config.toml
num_hidden_layers = 13
hidden_size = 256
num_attention_heads = 4
num_key_value_heads = 4
head_dim = 64
intermediate_size = 512
vocab_size = 10590
hidden_act = "gelu"
norm = "layernorm"
norm_place = "pre"
norm_eps = 1e-05
positions = "rope"
rope_theta = 43100.0
rope_fraction = 0.5
qk_norm = false
attn_scale = 0.125
bias = "all"
tie_word_embeddings = false
parallel_block = true
init = "normal"
init_std_qkv = 0.02
init_std_o = 0.02
init_std_up = 0.02
init_std_down = 0.0
optimizer = "muon_variant"
learning_rate = 0.00836
lr_mult_o = 0.829
beta1 = 0.9
lr_head = 0.00748
max_grad_norm = 1.0
warmup_steps = 200
schedule = "wsd"
decay_fraction = 0.673
decay_shape = "linear"
final_lr_fraction = 0.0
batch_tokens = [65536, 131072, 262144]
max_seq_len = 384
doc_mask = true
train_tokens = 592100000
max_steps = 4762
dataset = "wikipedia_en"
MLP neurons of a small language model. Each row is named by its layer, matrix (up: input weights; down: output weights) and neuron, and shows model dimensions 112-207. Each number is 200 + 40 x the weight over its row's rms, rounded and kept within 0 to 999.
After each neuron's rows, "fires on" lists the tokens most often at its 100 highest values on Wikipedia text that the model never trained on.

L9.up101,233,216,155,213,160,192,211,282,155,218,189,207,205,136,208,197,127,209,229,164,194,277,204,245,160,169,204,246,197,219,174,187,195,205,246,166,169,200,223,179,160,208,236,254,59,229,192,173,249,308,261,217,211,212,192,165,222,201,153,170,183,159,217,143,247,226,163,116,173,245,251,170,185,229,214,214,227,211,147,148,228,266,249,261,182,119,222,181,132,208,246,167,217,208,180,129
L9.down101,162,154,153,202,158,214,276,132,158,226,189,242,224,192,219,193,246,262,141,209,178,231,178,146,236,224,198,173,182,229,223,163,202,297,40,277,259,147,179,225,144,178,212,204,201,156,176,191,187,203,182,238,250,163,376,231,201,176,247,228,215,161,186,157,115,268,215,276,217,207,202,223,232,200,171,202,199,221,141,221,220,221,263,235,164,121,208,231,227,132,208,201,238,168,224,161
fires on: ".", "1", "3", "2", ", ", " "

L6.up311,208,175,161,213,116,171,158,225,152,173,126,263,251,181,195,235,177,88,274,217,287,199,196,195,120,246,146,164,276,184,186,163,197,192,262,183,248,207,186,214,180,174,211,261,139,191,169,164,300,159,206,212,187,172,156,188,191,163,167,244,183,173,192,220,155,222,232,216,194,216,196,206,270,247,160,201,250,203,271,100,194,161,187,247,146,190,157,301,221,302,237,263,205,240,204,174
L6.down311,196,173,284,175,163,194,306,163,121,202,224,259,180,264,158,145,138,154,164,213,203,259,129,155,206,153,286,224,241,227,251,235,185,193,228,251,279,201,213,220,197,202,180,188,252,231,170,154,141,192,291,172,230,150,270,196,135,226,167,224,114,125,196,248,155,212,251,174,152,261,168,182,196,196,216,217,202,170,140,182,238,172,176,249,225,179,185,251,246,187,218,223,224,202,207,149
fires on: ", ", " ", "}", " by", "ission", " sw"

L6.up343,142,143,198,141,208,154,204,238,237,204,160,171,256,167,159,233,227,225,194,204,229,155,209,183,238,222,209,235,207,241,239,291,206,234,229,156,242,226,227,278,218,220,159,122,169,248,171,204,199,121,172,134,201,191,290,193,154,163,148,170,172,198,180,201,163,165,176,130,176,230,228,183,181,213,180,242,183,226,165,169,208,159,153,192,192,337,240,155,169,251,320,214,242,194,243,216
L6.down343,156,190,192,209,217,108,210,247,229,249,298,208,260,193,198,214,195,189,187,226,256,281,166,170,233,183,202,218,252,142,219,223,222,214,186,213,202,175,160,238,211,288,243,231,252,160,215,262,196,135,247,115,204,183,239,196,205,212,157,196,198,189,272,190,243,156,206,191,187,173,128,223,176,229,260,217,176,217,151,208,176,147,218,154,158,192,225,189,222,216,201,222,151,170,165,241
fires on: "3", "c", "in", " cond", "ür", "ic"

L4.up85,154,211,259,204,204,143,146,171,178,173,230,168,139,173,138,211,148,207,270,165,201,216,248,190,255,308,218,194,204,205,198,223,210,199,133,298,258,213,219,232,152,241,172,179,221,213,199,149,263,172,194,306,230,204,204,154,155,137,233,212,144,230,167,178,232,198,159,132,160,231,211,209,207,202,228,227,179,148,250,170,133,159,186,201,184,98,245,238,250,233,230,172,147,227,214,177
L4.down85,167,193,247,243,189,169,195,234,207,172,252,221,117,219,123,220,141,188,271,189,240,282,148,177,162,236,205,138,164,177,189,163,217,235,131,248,223,217,199,253,177,206,291,178,312,198,160,207,200,137,215,241,183,170,201,247,235,185,182,160,195,208,169,140,192,196,218,186,195,131,231,205,181,257,143,145,151,241,169,198,149,175,250,268,174,225,243,248,236,254,223,168,154,164,175,148
fires on: "\n\n", "ast", ", b"

L4.up39,268,183,213,128,171,273,251,207,255,178,225,200,231,185,246,185,170,229,171,275,194,205,207,269,265,250,174,275,208,159,229,248,171,145,139,222,241,223,191,250,199,167,150,194,229,149,189,255,205,229,118,135,197,162,185,185,165,176,146,216,139,232,200,202,226,226,163,129,222,201,237,168,203,236,214,235,166,139,139,264,254,189,176,143,227,211,150,187,235,208,189,243,210,121,186,204
L4.down39,249,189,222,196,141,124,176,215,141,165,158,182,154,161,238,216,162,167,229,297,191,133,162,169,170,238,206,238,272,180,175,245,173,223,213,201,174,188,174,168,198,256,227,182,246,274,159,234,229,169,219,228,190,232,264,238,218,171,165,142,201,198,181,192,218,176,152,162,211,110,306,200,222,180,192,229,165,266,172,84,163,207,213,225,141,157,172,161,238,188,268,137,179,158,156,225
fires on: "ic", "qu", "ual", "c", "erg", "ent"

L2.up444,237,167,168,255,214,137,219,243,156,332,212,201,195,187,192,176,170,233,191,164,188,161,245,162,189,201,148,160,206,288,209,114,180,198,248,129,228,278,187,148,187,137,272,156,280,139,179,193,178,215,172,173,178,224,186,219,203,213,138,253,184,254,194,223,212,263,208,182,210,195,184,255,171,134,140,135,299,192,164,200,276,193,174,236,212,228,247,326,171,214,208,219,235,212,194,183
L2.down444,255,183,173,269,167,239,197,196,236,142,223,212,288,176,257,208,160,174,210,227,225,234,257,185,203,150,166,202,197,128,157,246,139,230,175,217,205,188,224,217,229,175,211,161,224,138,206,212,205,181,160,300,246,170,204,230,242,156,283,247,219,227,186,177,244,99,229,186,183,219,119,211,160,158,254,171,196,209,197,258,209,192,197,181,223,257,235,249,198,145,206,147,182,174,233,204
fires on: " Advent", " reg", " story", " lyric", " vers", " itself"

L6.up77,173,228,157,145,246,246,171,235,172,143,213,156,222,114,183,199,202,205,138,207,152,208,180,206,204,326,182,211,148,242,215,161,208,185,213,266,218,192,197,315,229,232,140,234,254,251,220,278,196,162,154,161,171,235,213,248,174,213,228,228,156,244,253,220,211,126,219,200,239,203,210,192,235,175,137,141,182,131,127,162,161,179,230,154,159,189,136,242,210,336,175,262,223,222,224,239
L6.down77,173,204,251,184,186,225,215,183,179,244,206,200,218,230,183,247,225,213,172,151,171,198,218,249,161,315,219,223,169,163,196,298,183,190,234,176,171,257,156,219,274,221,131,175,185,219,202,206,128,147,162,115,291,192,235,198,245,158,263,232,242,208,146,206,189,258,218,180,253,144,169,143,249,256,225,206,233,232,163,234,193,174,146,212,178,140,183,166,242,115,155,146,174,200,206,233
fires on: "8", "9", "10", "u", "7"

L2.up185,287,151,236,169,196,235,154,145,162,237,162,195,205,139,250,237,180,246,205,247,193,150,203,177,234,166,208,219,226,226,217,215,227,165,220,233,292,245,139,164,216,196,235,159,306,136,191,151,222,193,210,260,196,222,189,267,142,200,229,202,156,240,129,228,212,162,243,218,220,219,189,216,200,251,182,229,265,203,178,151,117,215,209,280,221,193,184,205,248,202,158,164,194,288,221,141
L2.down185,237,221,295,281,201,240,237,147,166,156,142,194,209,234,246,153,266,252,191,198,219,188,243,219,274,160,183,192,188,230,240,195,193,237,177,262,254,215,139,140,247,169,264,213,255,143,205,174,221,162,183,237,172,255,147,204,171,230,222,171,146,229,113,209,151,242,215,265,234,223,160,209,247,231,129,188,209,184,169,158,184,149,162,212,188,222,219,218,232,181,186,186,171,219,211,204
fires on: " spent", " ev", " hit", "-yard", "% were"

L5.up217,163,250,212,210,181,185,219,223,240,207,166,201,284,253,196,229,148,226,203,233,224,201,214,219,169,153,251,174,167,176,179,268,198,212,163,129,151,231,178,231,240,181,215,155,194,223,239,206,244,204,225,228,214,266,208,166,202,211,189,116,214,276,212,180,224,151,232,210,243,205,169,232,200,192,193,229,177,180,163,141,180,243,140,135,255,108,138,192,230,210,236,195,237,272,92,171
L5.down217,214,198,181,250,203,222,94,201,206,178,245,175,158,226,201,225,165,230,174,184,108,159,244,175,242,150,202,303,240,223,230,201,283,226,245,241,185,194,181,209,203,217,283,168,141,289,202,251,143,152,267,141,207,237,231,210,217,150,165,172,191,189,148,118,173,226,168,231,135,222,211,152,172,256,198,185,214,170,234,169,134,139,167,190,145,219,212,159,211,137,149,222,205,120,199,257
fires on: "\"", "ul", "old", "as", "and", "us"

L5.up293,156,159,220,214,245,197,174,184,122,246,204,179,210,187,194,261,143,218,248,210,156,198,133,184,188,209,153,205,192,209,215,114,253,137,118,221,214,214,206,219,187,249,200,196,227,179,184,258,190,237,214,192,187,198,188,155,138,205,106,197,143,207,257,161,241,182,243,224,157,166,266,154,126,166,142,209,223,200,211,185,229,199,161,179,208,191,252,159,193,249,203,201,244,224,121,267
L5.down293,215,179,169,289,210,152,211,237,202,188,258,169,219,181,220,244,238,200,230,204,169,142,257,231,187,189,156,168,200,152,265,175,245,284,227,204,282,150,248,163,172,194,205,198,154,209,231,180,194,222,257,165,149,234,257,202,258,101,169,146,179,158,180,262,240,266,207,194,223,205,125,271,185,289,244,235,187,126,200,205,207,295,130,191,148,210,228,198,213,216,228,157,221,205,144,206
fires on: "qu", "ar", "ound", "at", " two", "h"

L6.up169,242,169,89,275,294,159,174,165,197,214,179,228,281,137,244,205,201,138,161,276,145,248,225,195,229,224,228,215,142,178,243,235,254,328,233,197,191,235,154,185,234,207,236,183,180,182,263,198,219,209,256,243,204,182,213,182,163,188,166,114,194,189,212,175,207,237,176,190,231,136,227,184,192,146,166,168,274,193,147,198,200,135,266,205,123,227,183,222,192,316,159,219,246,223,183,197
L6.down169,217,162,222,174,138,141,250,167,228,225,128,256,164,130,287,186,159,235,208,145,191,188,195,169,199,171,248,198,183,195,139,271,256,136,154,180,247,144,232,260,197,186,196,172,220,159,187,145,210,190,124,221,215,177,248,277,214,189,184,209,205,251,164,196,235,226,230,246,202,205,248,203,195,190,210,194,144,145,206,227,187,162,199,246,175,213,231,148,158,202,202,112,188,208,148,229
fires on: ".", "\n", "\n\n", "s.", "1", "y"

L4.up229,195,210,246,232,151,204,163,203,241,198,101,158,247,138,183,160,162,242,190,211,192,177,169,194,314,199,185,150,209,214,192,166,198,209,246,222,207,182,203,174,203,260,187,183,277,251,203,197,205,125,188,176,214,248,139,228,197,198,244,207,233,136,100,189,206,214,237,187,179,221,184,188,145,237,211,239,270,205,228,210,189,190,134,163,201,228,207,140,169,143,184,188,251,194,283,233
L4.down229,186,226,154,180,217,206,197,144,189,212,132,62,176,126,190,263,209,169,239,209,225,265,242,247,250,138,204,160,285,172,241,178,203,177,227,223,175,167,188,195,270,303,203,235,250,147,240,228,223,159,218,250,199,209,186,234,249,115,247,215,164,160,150,275,140,193,163,235,252,157,221,177,189,260,204,201,249,239,210,213,209,134,215,208,150,226,216,205,139,211,234,203,181,201,228,157
fires on: "elt", "om", "y", "ar", "re", " par"

L7.up301,183,189,242,290,138,226,176,147,180,152,161,144,191,230,220,163,255,186,235,257,220,133,216,170,267,210,154,209,255,228,256,203,171,182,164,297,232,214,221,148,186,215,145,226,232,131,216,201,219,163,165,296,167,142,235,197,223,239,201,209,197,199,178,181,213,173,231,270,176,187,187,182,226,235,149,217,221,145,273,93,184,195,166,194,232,218,217,267,248,175,269,172,239,214,189,270
L7.down301,198,179,259,253,124,150,183,188,249,192,153,207,178,199,221,172,219,201,194,289,116,196,189,199,213,211,234,194,233,241,197,200,206,161,229,270,215,174,245,175,162,184,127,174,189,149,197,136,247,203,173,223,249,178,202,164,95,120,233,164,204,220,148,174,227,201,208,174,178,213,201,161,171,179,182,180,219,300,215,272,187,168,294,173,209,186,179,271,232,102,234,141,175,136,199,177
fires on: "\n\n", "4", " dis", "ock"

L6.up365,189,223,138,210,255,228,190,201,260,252,187,250,186,158,277,216,235,170,178,235,220,240,236,201,210,163,229,284,269,229,167,239,233,248,169,192,203,185,235,213,202,224,174,185,168,187,271,185,239,274,153,226,238,201,239,202,188,273,129,91,123,179,182,244,239,228,220,188,323,176,199,236,205,220,257,177,184,257,209,197,204,172,204,239,250,214,241,237,189,242,174,198,299,217,214,208
L6.down365,206,174,219,219,195,274,196,195,179,236,264,181,219,217,177,133,143,149,190,204,155,209,214,192,215,155,153,173,185,218,234,185,193,188,201,254,163,187,176,191,216,275,222,298,301,137,203,221,164,172,228,138,184,219,349,214,204,162,311,216,186,138,167,181,167,118,202,279,225,179,175,138,170,152,221,230,193,191,196,169,142,182,250,189,133,200,157,177,185,110,207,193,148,192,147,192
fires on: ".", "\n", "\n\n", "s."

L5.up508,298,227,264,190,235,166,184,243,159,209,138,201,227,134,220,188,165,178,146,178,195,171,125,200,193,134,188,162,223,255,157,180,136,162,169,177,162,116,255,205,231,231,220,192,220,244,169,208,268,194,230,209,168,114,238,291,211,195,202,181,162,198,208,183,246,169,237,224,243,106,137,195,205,201,169,248,235,245,224,217,283,264,209,193,217,188,275,164,193,206,190,228,261,198,236,121
L5.down508,210,200,169,213,217,211,205,96,197,184,212,204,186,220,185,247,124,198,280,295,240,216,114,220,168,212,211,164,252,163,169,214,262,204,251,198,148,111,256,277,256,214,159,193,209,189,160,209,155,151,104,225,220,200,200,203,273,255,213,198,202,287,210,165,191,213,114,200,227,193,254,224,159,233,134,180,200,217,199,209,140,216,220,212,131,230,216,150,186,207,216,189,160,210,225,212
fires on: "ard", "re", "d", "g", "he", "aw"